config.toml
n_layer = 13
d_model = 640
n_head = 10
n_kv_head = 10
head_dim = 64
d_mlp = 1280
vocab_size = 38692
activation = "swiglu"
norm = "rmsnorm"
norm_place = "pre"
norm_eps = 1e-06
positions = "rope"
rope_base = 10000.0
rope_fraction = 1.0
qk_norm = false
attn_scale = 0.125
bias = "none"
tie_embeddings = false
parallel_block = false
init = "normal"
init_std_qkv = 0.022
init_std_o = 0.0
init_std_up = 0.022
init_std_down = 0.0
optimizer = "muon"
lr = 0.00883
beta1 = 0.95
weight_decay = 0.038
lr_head = 0.00683
grad_clip = 1.0
warmup_steps = 200
schedule = "wsd"
decay_fraction = 0.747
decay_shape = "sqrt"
final_lr_fraction = 0.1
batch_tokens = 131072
seq_len = 768
doc_mask = true
train_tokens = 814800000
steps = 6217
dataset = "wikipedia_en"
MLP neurons of a small language model. Each row is named by its layer, matrix (down: output weights) and neuron, and shows model dimensions 352-543. Each number is 500 + 25 x the weight over its row's rms, rounded and kept within 0 to 999. Numbers have three digits each. A neuron's up and down rows have the sign that makes its largest values positive.
After each neuron's rows, "raises" lists the tokens whose logits its output raises most directly, leaving later layers aside.

L8.down159:471477493481526530559489502487489512510499484480501512497484533466461452501478500445530547523496529488476543515453491513545460513473499491502503501482476522490461502467498493491531517486473504500465453485480530526506441526535480519421517487473496515530497495468523509475497499498489490517477513542533522471488533529475475461487527474507504477451514474528494471492518539461488500478461479492462504493492488476496511450529480471485499476501520508499523456514482458492513540520502508519462494531448488483497477523497477467486465516471512503465518512458507508503520489534494495477
raises: " Additionally,", " While", "\n", " In", " Despite"

L10.down1197:487492506450495509477457516481502515501496522525481527497486488485502449515569504443500449494497478503494495537504522491492544470456506498502501467452467492505496515480515517524477533547502515550498480480523496505511505502498430492490488490522516484506516486472511477519527496520505477533496463505453534462501490555482504494490492476522510516498529514487433503461519527534497509503500496548473468498501527493469495517509514462510487482529536486490488493524521491552488524523510539500490505474481529453488513520538507505493511494496454481514483526457494516501544492602532521501
raises: "ih", "iya", "ihan", "iy", "rie"

L10.down495:528492457482501512475462491569486522529505499489483480499529500465452489474463452506476541471497488482498507500491496498544524489499499478510540493467506518528526442474507503565501476503489483488515486508499520480474518508508552546548489483476506509519534538505533514502506473500500518496519491460518508440514519514505479498479505530493523494526497519485485451498529544476470498473524505553473493553486531438488502479576515499448488472515520515484480523500490482476487485518526504515509544532504543504503532514473531514484514483499484511431452520473462526504513498495559469515
raises: "enz", "ence,", "ence.", "enza", "ence"

L10.down864:520466516497494511524488483514478467507519467481519518468475476480466534463508463474521526527515471469525499519474502481508575466506511493460510522497482469528481514494486485462501514516514514496524510504490525493474492511488482473509513510474529515555488506451555474550528486496493488481519494502463481500570502492501477513473535497534507545532500500527513523483508490480529497512498494488511523483480458541510486489522503507511445463525489512494513493529489494526516481496476529514488467489513489476487553485494505444504500496545525497464517468488492531518458530456504510485
raises: "ment", "ment,", "y,", "y.", "ment."

L10.down679:480519508525507545530480535493495471481479500503495502491536522467473492475479519507499548512506498517472500526482509479495420507502489528513496525535484519481492487522481483518510508508494515487506473473508520571507508527495450522437531518502506507525548500502481524502518515507492486492486513529512529494474512520485489511527520478506506525480512529491460479524532527467526533481474503483484514521496474446514535485499439483495471475479493526518495485500520460512498538506488510499472507503498529472516493527502489500499489483479483514474554510399501557446501488474507484488
raises: " In", " At", " On", " He", "\n"

L8.down730:448465492474513487517525540510490468514478485524478521527439502517515525535507473479503485485508510525493493512483534500503515513503502481504505494491490470491538566467497491530491540502561490526549485501503496510481473458482492497504504519536495523509453469534530479474491484496516479480485526499483520473504464472489471514481495489526478517488513502473511480479480448469468524515492497505525468516509447525505515457525473512461465506558495505491513522435486453460493489514516515500484472482535480513553523474548476516485463469546481480543523523512514473496470530575530461537
raises: " Jr.", " himself", " retired", "erson", " (born"

L5.down1261:486485490461495472478492457478499524455495438469495570503490491535523483502443486529478524504513468447509531467520484515525511483473484473496497500572512543477508490476503474492525524486549504510434480494500450470491521498516486485500525504521486496538500521530474498509489536457468489534478521512505477467525508510490505503503493479512468534543492457514530478531540518533544503478511513529452469509475485521509532487510532500544480503519469494459548468539448497531537518545510516481504528455521493527491536519468509453519507464507504528525520482505512527512490490512501506459
raises: "ym", "itional", "ted", "ized", "y's"

L5.down898:536516465478478478537537504522530486536489527558539480526519522497474484503499500537482520488494528438521516534494509518522512476494504503495515504475544527532476505504470459500524480510469480519509498460467453463511499439485509518514568532510469518519509505521517530552468491503532499484525504485473495543490503481528480528472528489492508513481471481506478490451457486509467517529488507502501507479490517504477489511530505514546509492529535449519472526460483485512492494486468515529466492550540492481522478488552544511480506503450486480529494512449520433516528516502508533525
raises: "ib", "i-", "iro", "igen", "ir"

L10.down213:516556527486480483527474520506513521484505471484453497469491469491488524540514510510508499479471460488527511492503494525482530506476550500487514505520537487560529494469477514432554501482466522510463505479496520509489504490488521560491539514507521495529495486513471526488520476491487488491491519477536513471528538483473495497475489486514544548542510483528528524464478528467482536510466486471481452545499500521506482517507476483523521505470424473521494484436473472466503515485478516502528498478524482526546495509505507502513526467544496432502502508502475504536477506545477544480
raises: " left", " background", " right", " centre", " west."

L5.down454:499506518468500473490486463443512505480459509512492470511516518469472489467483496500508462520504502497480473520529513531491517520483477531454472473475514489450534561502511484480508480539531514493494530487494450516489531464482482515531495520512459485513532514492536525496477497498471468532483521512469503514492530515487511475452485501487549493513493481503485502446503509483505531523517529481548492490460463470504510536500501498510484481520497518533491517523475509488515530459467435496538508506519479492549528541494516488511502478475465510497479472450446478485466524511516532521
raises: "ship", "s,", "ly", "s.", " edition"

L7.down445:505540478465466499488505518483447465492486555510510490505476527514487525526519497502507572481499505522502480460501505490477482521477494536511482493491491507540485507509512462528531571449506484464464500502459523460542472489511541533461477493518490507443495456452508510505518492479551449481513551487526497463528527497499478523479458490475486471496465530500518510510535524504445496506481498530482487509498500545485487472477550472497532534465495480464488522510519489447472506473487460543505521515499472546466548529516483506512530511493547490479504473441509536539492506436516501463
raises: " them.", " his", " itself", " them,", " him"

L6.down571:463467491474481506486485509499522499496494474494472528512479509523465500487471480531474509541502535500498474508479478537521456511547531468488529517522512526512497468515506486522452459526481485521522550431530492466530504528507444486450533458539495481539486499481513459491505476479500494477539545472500524466536561558462508530507523501491496465501483477565477507503489551491434483470507491451517459508516492490531473488502513504536464470483509485501495515475473484470551483501516519504534485507534479515512518500503492496478494478535517484500515529432480510494469506496505481509
raises: "s'", "s;", "s\"", "s:", "men,"

L10.down414:500533487481525519491529457516473510510474515468506509526476449501506554512469505505535524522502510481472504502504540500501512491517485518503496506518487504542457505493507519480491595471470519510491458509483513488496488539506497533489484457487483487450553507492460466537509504485550500477491495467483495513469477529477479458443484512454468494490535504477493490541523500506535496496515498528552511529500490531486481458504531512550482534510499479513529477474526487510539484525426477519526537495516471517515515509487495530493501481525504441473501445522486508497486530513503504473
raises: " its", " someone", " their", " his", " any"

L6.down545:495469500493537521491523483498515504500499509488499486532505515495510507524515538528487495519522491457517551487528487495482510514499506499507520499471499519538498488490510511480544481472472474530504502525474526491464491504515494534518494501508508472501488474472498468514564520529487471480493474514509515511486548491477517480459475536516489493494477518477498447498515478492529466510487485514548485503523516519469476501516503548500469506451505510497542515513512518514534478516508500509501510428501438490510513499460499492463556472524476488493531511476462542495507490497506486491
raises: " well", " did", " compared", "ide", " far"

L2.down97:522496503476525508494498538495503537517504536522496422534507458480525523534473456493498487504544472456487485507490516488543533478492509515467541500486517497515503470526470495515513507489518538510447475485481481458490533501504494511555493515474535473500488520491538507488503443527480477501503475479484535496516533485513466530480515539510529491482525497541525510483509482525501444497500559470524457497475497507504544534544485513514482511520503511495515495504466502500504508487502520482497504492477504508488517501533499485494527499487538541488503498495477515514514502455534532482
raises: "0", "000", "00", "01", "2"

L7.down131:562503498498465540466502484492512517475528503513439510482450501511524494512500465512461524498473508480484508510454495503495516481505538502493481483499464523535465489497496492488491519539492473481477517495481513513514536520478467513522468495485479501518481477503488498523495437539492505465539471475520507525492490516502504475507503518483535557518548477512506461518484518499479532467509502480536515466447532520487498456515510502502479470461506493482512488517483497523542494539495490531522500537502488486524496496487448495489502532527494532483492498513493533487476478407507530508
raises: "ely", "es,", "ely,", "eth", "es."

L10.down1015:488471511515522496493493493478547475450510490538479492497475459480479504548482512495475474527470532506511519525498487494511482510507509472500507500558520503522506507506499512500489536497514513499469487468523552494490505375496530478530499518525497538484498495511521499530519507507482498506490521510532507504494469486522520502494511498535473477518504512479518550514525502480472492505494495479502518522527528499504506523476463490502504522490491477516499470518501519490513499511516462510462501475485491505505501469481505489493547446488518501477489466233475488470512546500508543516
raises: "IL", "===", "With", "\"", "===200"

L6.down1244:513527522528528490520440554536491479533493493508510451484480487480492511470494481497469511490510537493479489442473500514501481501514493499489533524486458527456477481522519462516515512529504513525475503477477529510499515466477525522541477481470481533503477490475540471506503485534554484490428539509461503512489502440479501503549489490507504488546522490490497476514502525453506505498448478463505504515513474540489518524511521526495534463545507504449520503544485502483507518505484490505466500498520466541550511488486494459477498484443522473448499438501513454506492477483485487504
raises: ".", ".com", ".00", "y", "s"

L10.down1006:505483525486497496528552510522478444509486510459537505484491512481508486509465511519473471496532469540522518581522526511503518451451482495509501520492511517489483435459484493492440498498512491505461469502477475474507511480499486486503518510468519512524479501468511485504504502487526514491475561500518508438528530466530452492504565473503531493493505525486526521556468522572477465490528501494436528486506530484430511503558505520498479491488466493478499481470486541490525485490482489491491472493510489481480471485456505482496501518482505550526507452557495509473477491482513495533
raises: "cu", "qu", "lect", "ut", "aug"

L6.down1150:484432483480459477504505501493504481498524525471512541471511489500453458483487499524505556513498475473477532520450501498483524497534490490537526527517545493473486524478487506535525470509520499469475517482458526473479486522498554524508492501498499474473538496474529511458509489516482546472521530466525500478500497505466492526478499489523494500522453489508527481456482551490480539504530504509516513486477460503534509491515513510449505513508488485531483584520501451488528473505496492510471536501484485478504502495525530500509499504449474482520517528474507505483494494494495474495
raises: "ences", "ence.", "ents", "ence", "ence,"

L2.down288:523495506473480541487477548484488483510511457531484486495484502474538521544510441470496489493510467507491511499558467492498522480495472494526480508543487478511485480486481481519504485529475496492506454459486501502503494499504495503528473463519505503485528423491500498509479457516520552495504486519490466509521470481482490543523511438449496464514444470493519484513521497506489464493512494499519525537433498513489549489478509475478478511504535495517481479495477463507522492549531498514523525475475493443496488507515486503539543463456477533551527470475521480490481536501494518542
raises: "gi", "pe", "rie", "ri", "ser"

L7.down591:534515509496535509484512488519512452486473515536455486512488459474500504489544502446541531490517505521507454489518485426506505502515471489530500444500543496449492480501541496518481480511512560538469510535485515485515509452527435459488471448499498513518491500489485510516512504462510549529524505502520482486483526489476483523520475522488500510504514519466491505469455511555497486506500492510532475533485491514495538478551478451435509541481448480490505529518491509485500462496558505486452517465474499501460519493501540523498489524515494493471528516509469528472478510507496531497
raises: "7", "4).", "8", "6", "6:"

L6.down1094:498482512519442442514540491542502494517503546544493508483514438526450480467501522478490492491487514496521478502530506497476538469486510450487492475508487541497511482547512476514495515519504513537515496496491522526454532482481538531478494535500466507458486456526503492531508491510531449513474509512489483530518481496507459468494497505493533505520548525511493494482557497478481531486520481510534467520487508499428505487540489518483523506479484502541532519526486464512496532487478512477519512536516464489501481498490520462497508465464494536512491517457514462513544521509486468488
raises: "y", "ies", "iya", "ije", "y,"

L7.down843:513455483480482503455460535454518506522498438499496489488460485538495498514512517488486516489469514491465479491499484516471492542519486471491503485480480504508504482499483478588497527513484463458467535483472507480527451459518478512515539493479515518496487496480499484501482523521464463506511440458504523527497517493506491518453554546513483478491494508518508484520475539510493502510466516484464436521503505481538440452512531514527508502483476532509506527534496524465530447501498518509496511515515454474503508471499517458511504486509499510513556486462470532462473505520553519514
raises: " they", " he", " she", " there", " it"

L8.down1180:484484465478462510496558518489495501533436480494503500535493501548507489485509475496499500488529539481506448489499482476499578505508526468510485485547536539527525490518514489508494482517529483502490476489515540483509532501508511502516492520497482527507529485505460499495495474481485521503539475507501526506497537521471492484504512497477467453497492519512508508503535553503521492446476486521485489464483498510505453478507460486479509566476477496490511503494549498495485502484502523508497510480473512505527534524462472541475483475514486523506509490425484477480490540483511534546
raises: " times", " time", " period", " time.", " period."

L10.down591:492525464480530439467513479502533512488451487525511496527510549518495496502487495496512573511509570471488500482462454476497508456484516496502521521508507484547514498514519496508539555496544510449483461479484518490506476504465536501470487545490553523493534441514489420511493497494527497444477557500514493501495509536499490501433485491493501551490514482472493479529476539511507507546496516485520494462469463467534534490484504495517525442506511442458522537519496529449517487464490462513501540487477456469491499513497521491512502483491508492522508488422546574507450544443513515450
raises: " the", " these", " its", " this", " their"

L5.down222:551469500521478504457505519510521516478505500479500498534479506494518544469502463472459550486460484513530511484530499499509520461491520517560489458508470498504534566458491505510516532509502493478504495510494505471485518479466479504491530500535543493490476501495511520500468468516548533462500532503478497455496529551476496496483501487493499486491566497499513473471468493538493479508546489512558533511513477528515466479491490510532502488553518505507477486494501521527517501496511522519463494544512519528528517531505492527530534532537485497515454498540534516487481473537489524501
raises: "es.", "es,", "is.", "pen", "ants,"

L10.down895:503525464541497532469515504497525454503490487504492508489535507467480483490494474454501486472541480491492517498511518492532501471516524474504492478529486519497511517531476479542511483475513487510499520529515445467521513495476454497536486527488502491466488531525528488516543504493499461489533498545541521517463510498493516539522439468538537557462467500522497469512495503532468453479507508490463470518516469514487533483482509485536516460506510489481491489479534479497483536531458486480514507498526506532492504531503474517497482459475509515524511530474493485521486439571536511475
raises: "s)", "s.", "s:", "s,", "s"

L7.down924:557535525503502495546508504550487515468485511498508525529447512499469517518495505432558468477502459514464474530461488486512507543492530464494490506498551514516498443477499490518507510503460493488520483515484512501484520494486501504521489504515504529543489530459557505518506538466481521458474550509525482465496499516509469491471520514491461478476557506456497536482554534542521457446470500448538518502500504470478509492519503478475475480450507494457544466484469522495502496480516486485531499468530491508512515471487483487563440493466501523483524477495515488485466494415491548528
raises: "ships", " degree", " tenure", "ship", "D."

L7.down449:490476536533520480508432516482492478543499475472497516506479493470509513482465523478507506554471472484502529509508475472474481512490476504511499495502501514487493500507542509502508554543498485507514503508458500476522505520496458524502516505493540568440510524486508504493436475480482439501502506492479538546490516554481483487474514499485508494505501510472478525473489544456503517501454544472507477523516477460499516515503512509521506470469517497473541483522488525486521490480519441477476514460486507467498504466476538498483509477467503499540519524475493521505450528562528466490
raises: " this", " these", "This", " it", "It"

L7.down450:545488522456465487520512499484504482545496450445483469522522509476483491504523548475497539512508513477477509545497462504450511544509511516492500501455496474514431527518441479533525497492532486485446505505506510512468498500497498486505530498505488540461488501476509517501497523543531494513520518515529489526486530513469477559457500515521474474498492491515533490549452540501566508497488510463457512507517503482544490452441519525491480462464489538501477513511504536450549500496495474510466522527515472547493509491499510505526497485528516503493501483490515509510455495493476478512
raises: " they", " he", " she", " it", " it's"

L2.down675:488465500538516532509532523485478515499515486517490461498481479522478519551503521487507485511510481474519514525529534506483525468484537489543495516480503529476473545513505484520481492538462481489558490538486497479526532491494482508474489499509509510501500500493508505509518484444463503490465503507485485504486504515510492536472544525519501488475506537461531543481541456504487503483514466513475499460517466492513524473502484531473509511475508546485457455501483457512500502480495498485488499496481507504485533505530497489486548475521481461507434522514501487531532512532495506479
raises: "etic", "et.", " than", "hardt", "et,"

L10.down148:494485489524498507517461495489506500491491483515514484514507484463527508539478505481506482568497530505488525524503522507528496475528511497544539500521481491467494538487512479521528519481551480564523473501495481560501490507518512452427505494528471505491456502506521516538527487498476515507516493512507529480507485508482524501538501536473508524522507474512498453482533529525524521478514507509504499503528515515466444544481508504486519509495500536495461502468506508478509445524489526513489437512485451478460465475517463520517498526524467489493533499498476548507468470521485534480
raises: "\n", "\n\n", " ±%", "nard", "Review"

L10.down734:488519488499516510534505489468498500500505489504511524495490526458462496496447468489521489513486546493471515499518540498541459459505499523506526515525451471488506478496494503455519484488526501515499458483518507488466532514503484476497464566510504488519508531502475468554514502447560552516508452522490487516510493495501508513539483523535500518490482494517508490515543472481528482520492470553539497473483501527484480564471490515535505489476485504481524463468526527480521504500506527482479515486450465549533495536495509514492493502483503511497518472407463482483489523464494518514
raises: "\n", "\n\n", "\"", "or:", ":"

L2.down200:554498527533456507500492504475567494493559475509521487500473478505493501497474536504526469451473489526483487492514540499469481488484511558506473491497490514530509471491524456509523493508504496523498529539457494430502475532509469512518496496508495504515507495512538471495486509507462515513467506531453506541484532460509475461500540511512508495536491499482484499477501519514510501473472465535507508455489510497527486478523495477487498493508481511491475509551532549491511525523471517507491506464569486499525474514488475493523495491504480491459464513542505485546487502504472490473
raises: "st", "ck", "wood", "ne", "t,"

L7.down1076:507468505520559506487488490488476496474531510536509488493487495470491462543521467539477470471514526479513478509513532505509469491474474480548509529497531439466443478487454471482507482499489502466494450503479458480483475504465518534528523493566533510548500495531525480530496469512491488468479443495438473509513514493502460495537459471441508543501487536500482514510522514526502518536477469536497499484473472517519522509499501485514502472485500533459510475482543498504511513487485542531533507517463519514494492497495489535507465488489505510506554504500535510503492443484476506465
raises: "bal", "ted", "ter", "ap", " record=="

L7.down1120:507497475500512527503516469524499478498472520470535522525503500463487498551486521507531541490511483528503458475496515523499449489475500529518493504489527492541483540538482509530470501455507499496502502500500521507505511495473507549487486469489460521481495501483513481471478472511503496467478503519500507482528510511482477450523485487514507476531490511519548500499515451481481541486524540503474519498498509482513488530480509468475492513514481538493503514517484480492487496505485514493521467529527479470507520494501503486537497507502482500556503465521538501457498528450499491494
raises: " April", " September", " February", " October", " July"

L8.down833:535552483463528510520468483509522503475530528504524510484448510505469509479426440526477515487469497530541524482511534507538472521459467486498523536498516498520492472512479537498481523526514464538529499490504515500496534484503524476543522517497491464526532474503490529471523505500472476528528507516494483547484484499488546528462530494507493491494487503516456501442476525522500493520487503546512494500528496438473489496492464522502517509508475491500512523503534479509512484532507507492501515527502490472514496546499533513475495527503424486504506476462504505467484514468523503504
raises: " day,", " year.", " night", " month.", " night,"

L10.down165:513534510480449502522524530511503504516501491458446474545481502503495490507509489488511515479514497508490468526508539536513484485529501499499510514520520503531467504516459526503522440497476539511540512534494495528517454532478498494519525471531510528507494499497540492476520527538486466544519489481503513490495470529541519529462470500510452551490480467489477511479497527518517469488534502493545532511512499497523504501451510524532477512501472520508561453484537470461517486503489537560515522519516509468501529548538501523516509468530534536525477534411498489505522502502504501480
raises: "s", "s;", "s,", "s.", "s\""

L8.down203:478512507519514482474491473510530463495407518456507453494503500466506448491517453484483508521514491492462489513536533516527476543497513496517502487507470516461513505513515500502457509483519519484515472501463490511442478458512475461473513487505498501544453503485494508476540535459481526507486506481496521483554489523525494510531498499512528480497450484499509446507508493513538488509516458532511487504558504506461496546562513484478469501492502489509483523479522484508507539490512495504516496502506455480520453511453517477481511479537499513508553462523495492486558478562493470489
raises: "ounded", "hot", "teen", "ased", "ase"

L5.down346:450473472483474497505491472484525455491515506515496495492518509482485523452532524466473504464496534524490510496471499500517537451536512425487461506465474471527504531493498477503469457455482494487485494526486510498522486494484515487490481466495463516477506486509536507506492444469450514508508519506495504535511446515456473505509465457523463511486521493479450488481539542541499466516551505502457539505524496525515517468512473511500484497512501500481520508489468524516499496547480492517481500491494456484460479470485509506483522503456475533552513506490529471504515490536484486541
raises: "n,", "n", "ne", "no", "ne,"

L10.down1170:457522515502521474513480503520532514556493470419491523470493540479517520498480490463518480524489494488473490524512491528446482523519544511508492532494494536504556501456539493463529496488517520487502513492479513483518539539492505505471528482528517463548495509476489478475551466543501512534512502507480518473500500538472501537487503507492504452494492497458497467514540510504484478470533547528503522506511504537445494471545505490478502525489460520521502493485498486508548528556465523504476477529522484494534493477525506470497486559509510483514490527468499459486533476442512457490
raises: "|", "\n", " 0–2", " 1–1", "-"

L8.down747:498507511454508489506518503503466514482520495497488521506495482493519497512505482485534497538509512493560565486494471489477509519472473513510483486532551506466479456494531523558531533500513478529480457497486460530475482512509465469491470520496509494489502463486483477516475485469517508515476561517502507509529508487440514468523511492506540508507531492502504519529515447528515509487483525529527488498482530519534463508508535513489453514503478498488527550501474518487488508549519510483454478506481513455444432525504479483499508440480481543489518522417470475500483487493510518519
raises: " General", " general", "ative,", "ative", " other,"

L10.down1218:485506482485472458520499475563479499490480522488544510458487489536481512487515501516509491493494507456504506451477479473522508480527520499510505464540526511475485534576499511498503538542537509477504471476484514500494506523484521481524482540527522533496500524563513463516520478466562527528526556530478496491484527532473471469456544491482488529505522520509515512533506508515510481502494500467535541508473438506492504505519487538501493477529513489472529511486462503508541559471502455510482483497497481495477549494537511533501524501470521491522537503410500516530519509432516536509
raises: "izes", "ize", "ise", "iz", " another"

L7.down478:527498499492483488499517518524499485521502468467500524489500485474442491432513514458468532478444478506521463457565479498493501502486514479524480477506570499519497513473464487508496535501495483508481496491509486500498556486493506453478520515497523493496535458487505496508500482458506489496511487505497486481497497502468467511491500521483514492510522488526514517462486488440488466523505493510455470463476496540495518496482505492530528531487479504535505521511511471518537550495479489524535477518537488451500483464451497517504506502452527523470514528443506472521495503431558493484
raises: "|", "-", "2.", "|---|---|---|", "3."

L8.down41:502542501467526491535461571512483526505505500504529552459483497498501472465514537575513565517503523506450498515494514540502464535484529462503537496512535533505501493489466465539517537468516512498474506500499527528444503523495485524452523468478506445440516516499453514500522549496515494504481468488459544498499507533438495552519506509505511511508508487488509475512519460473506490483493554508493544456478438503512528500492453520511518490503484483495486473520488477502483504506516497528513534516536499490550477528488448488485499481496488496503505478402507544463492508441509549524
raises: " The", "\n", " In", " There", " It"

L10.down613:497523495488515481497496465508512491511496535498508494476493486503509528545487533508438518509463534519508529470529510495569485503480507502496523454504496497479498515498514537489495538487506541469482495485502485497501475518502511525503481542540517496524513499490503517506502507515467541477499513529504509535581493505479474497527482499463515520483498518507514494509520506467513511505490516542476517499476548446483470512534518507476501530508484534498533544522488505469546495540473495500516469495501465466466493481467529508491503472495509522501471501367516468501487479478509500520
raises: "iz", "ization,", "ization", "ise", "izes"

L2.down820:511519503538512480491491534467475495479539461489499529494542507487510497505502502489509510468458550454548474488532494478525533526480469544469493469482481513496458544507495502571467501490474514499519527524454488491496519487513495464508485463504504492492486480517505496489523506488523524488521509532505489520533482546529476478479477474491464475508541472440453528452542505498493488500507494519468514461524472500529531499473499476485519500488527522540466470478460507486478516482504552511489534546497494497520495465503496491496484495508500532518526493499474509460503503512527520507
raises: "most", "band", " terminus", ",", "be"

L6.down780:487471519462526501507517458500457509470489492474471445489489488507480495459509501510497477519494513471517461451517469510499435517516491505462509472510511536520522482457522526529477509540541464478496510514448508530469484482488461488526471507494512489521493540533467527508514466491493476506523512500515492514484474525478513494509511488509506490556502513539532477518505480541512484473538487477514511464505508481492493457489495500500504462517522473490487507521454508506508496513487536550515514525548440472496517464506491504501503525504477495472519507486478509484466494509521517536
raises: "ko", "esc", "ka", "ky", "i"

L8.down603:533533498529510502507442559535514485534478493501528484484476501490485557495499499498472486488557524492503494430480494523490500496524495501485527513482481509496487500524513513497521498529471480541490468486468528503532528476494529532555508475494463518496492502440515473510510500521568499496448519509460513516488505470482494495530513494501482493543516532518461475523502527488516489480449465485478519522524493534506515520526516514510538460514506485456505497539497507467487495505493498505490542489526495538525527501505499476478525488456508488460468478482553472497489482484489484483
raises: ".", ".com", ",", ".00", "s"

L8.down918:523506536524517490511481501463475476497463482533495507501514464497498440475463453436542537494512487482516495489489497520515500513508477463491445535500510522511557507528465472494498482514512498465498504453468515500496548492495510507487533500519487511490515495467486542494535495455516545533527503481487484530477494503511477517477475478472541549543521431457512500494529485511461502507514498483465523498485540512478494511525523472474463484513554483479516500487489480441521516487486492493520528520516540504513496491486456514471500457506522522463557555463507506461473488536509520495
raises: "ed:", "ment.", "ed.", "ment", "ment,"

L5.down855:536517527489458491505473503418517538467510466526458474462523512469539474517480477530491511506516517514530529489542450490497488525467534465538451498506524520498468474488511496498486473491509519479514505525557521537555462530516499477499502496547548499513467501517473551532527479512496472478446507504528484518444533474516512510493501492513513461556527504462481480523479485553486479482513480518463553457495497530491496528499442463521487474502509544542500497504484461532507502471498499518527507560503476519494529507485509500503514495515515474493508507434488452548505475496504521483
raises: "\n", " /", "our,", "our", " or"

L8.down343:467492472481543484510539527468503508529530473503497527464457512506477503471487502488525492504498538478485514513506450491480524509513482522571486497486534512538528536460498540507506539491548495473509455504486510556529520544510492492510481482447492516479565487543515493543566471495519537526496537534477512495504495523515452485508461569502489497469512517523481515486537509522450503449495506503497499527493491530494452493493523485497548522505455491452505561564515510576505474494495456519513482491499515485514496522501446499469491524457479516480492504509466520558494489475502453464
raises: " day,", " period,", " era", " time.", " period."

L8.down536:481463511494489493479510462495529487523501507524493509493523497490523493510480512496475514576527503535481463511444490511482516473523527499455480527489471499511517512508469534537483514496495524492492493471500496534511497513490507542479488532476507511476498498513474468509464514462486466477475472485501503470518508536493512490479524498537502516512518472545489502505462470516523548510475512552488532527506461504527521483475514506466497509453483514520509538505533499493501511461526483524522523523504462459491510492501472536493486470506456488517486495489494462505500481435488513530
raises: " daughter", " son", " father", " children,", "ma"

L10.down1235:495453456466495495532504499478494523482465463495492491512481523496489460519479437479493527493512451542544497515476437491466519484536460488500462536526467498502461517489513489511505513496529511526493487502470489510530487497530500466520476517520549477549519507520497486486491460539538525514496505526538519476525469510501507487545531494471491530543515500495470494524512520537503524464494500457467519496517482451507527524508526501518462463504507527507446499489452494465519493436515470525492500514520501513504515504486518541512510484497523474543517511470513485527545542488490540561
raises: "cul", "ment,", "ment.", "ee", "pan"

L8.down580:462491529491508517478493513507537491513522506520480509513523493494526519525523500466510525449516500496458502529523554488490471519500483538518494525509495492487514521527491525508476499514547510532506510529486537509474479526500507487491488500531517508535506486522507534537477482450530494461493549482468479491457436507474493497452453520490474545516509476505496433479488526491472498513497495430531498493465492504505496451568464510475491519450444468520521534491484498441496524469505473494506516478514463509556544497504498512457478509548470520502502521479521523485493487486500529518
raises: " himself", " himself.", " retired", " career,", " captain"

L8.down653:514502532523494498454481542478506473479517519514529500500504490533499503499543533483510497466512537489486505482492488475444511533496504501486482463471459490503457480515516520548504477511497478536473493468517523475493499516519466488468504483525506486470527513496501516520504535513464507536500501452505490512488545498522482489477502483506481504526517472471524482490490547495482473508529529526482500528477493499545482495453475492526536482477493476502492528502494494476528497499522474519490547549533444484507550507496453456491502493536470511491526537504455485528499478515502485437
raises: " they", " though", " he", " if", " while"

L10.down265:503465515486475523469551493522528487481507444505525512510456482491519494502505510480471431497553526481510472486560545550519490500496512536483488487527522464469515538480489534492470509507549511441493478534484452489502495506496511517496528460517502529445506483472487470457506508513478495506497507510494503473508533494527506476519542551476477554493521521509500483532493522496515494482530467474465519494498483500469468497461494518501453476514463471517516453471501532531495482482483480482501486467504498529472495487500570514472515522481497514496495545391540510494511516496543507477
raises: "64", "99", "79", "65", "75"

L6.down1034:502531474483483464469505516480511513526473479507475503484456506520511489502477477521510506486464501498451452485454484515519514476469503537557495513475452516477515489496504490496516510504501510477457509461478513493496471484489530496480477516509525508427508440508500511503506481522544479460463526499503515495547517496467506501486461484522474486496491506458490502488501521514478487525488542533482491567481460527500495474509529479544501482477500487482494518507523465477494497441462487525494537498550484496496520530487552518500545498545512443505507494520468530509499529466559496472
raises: " it.", " it,", " itself", " them,", " them."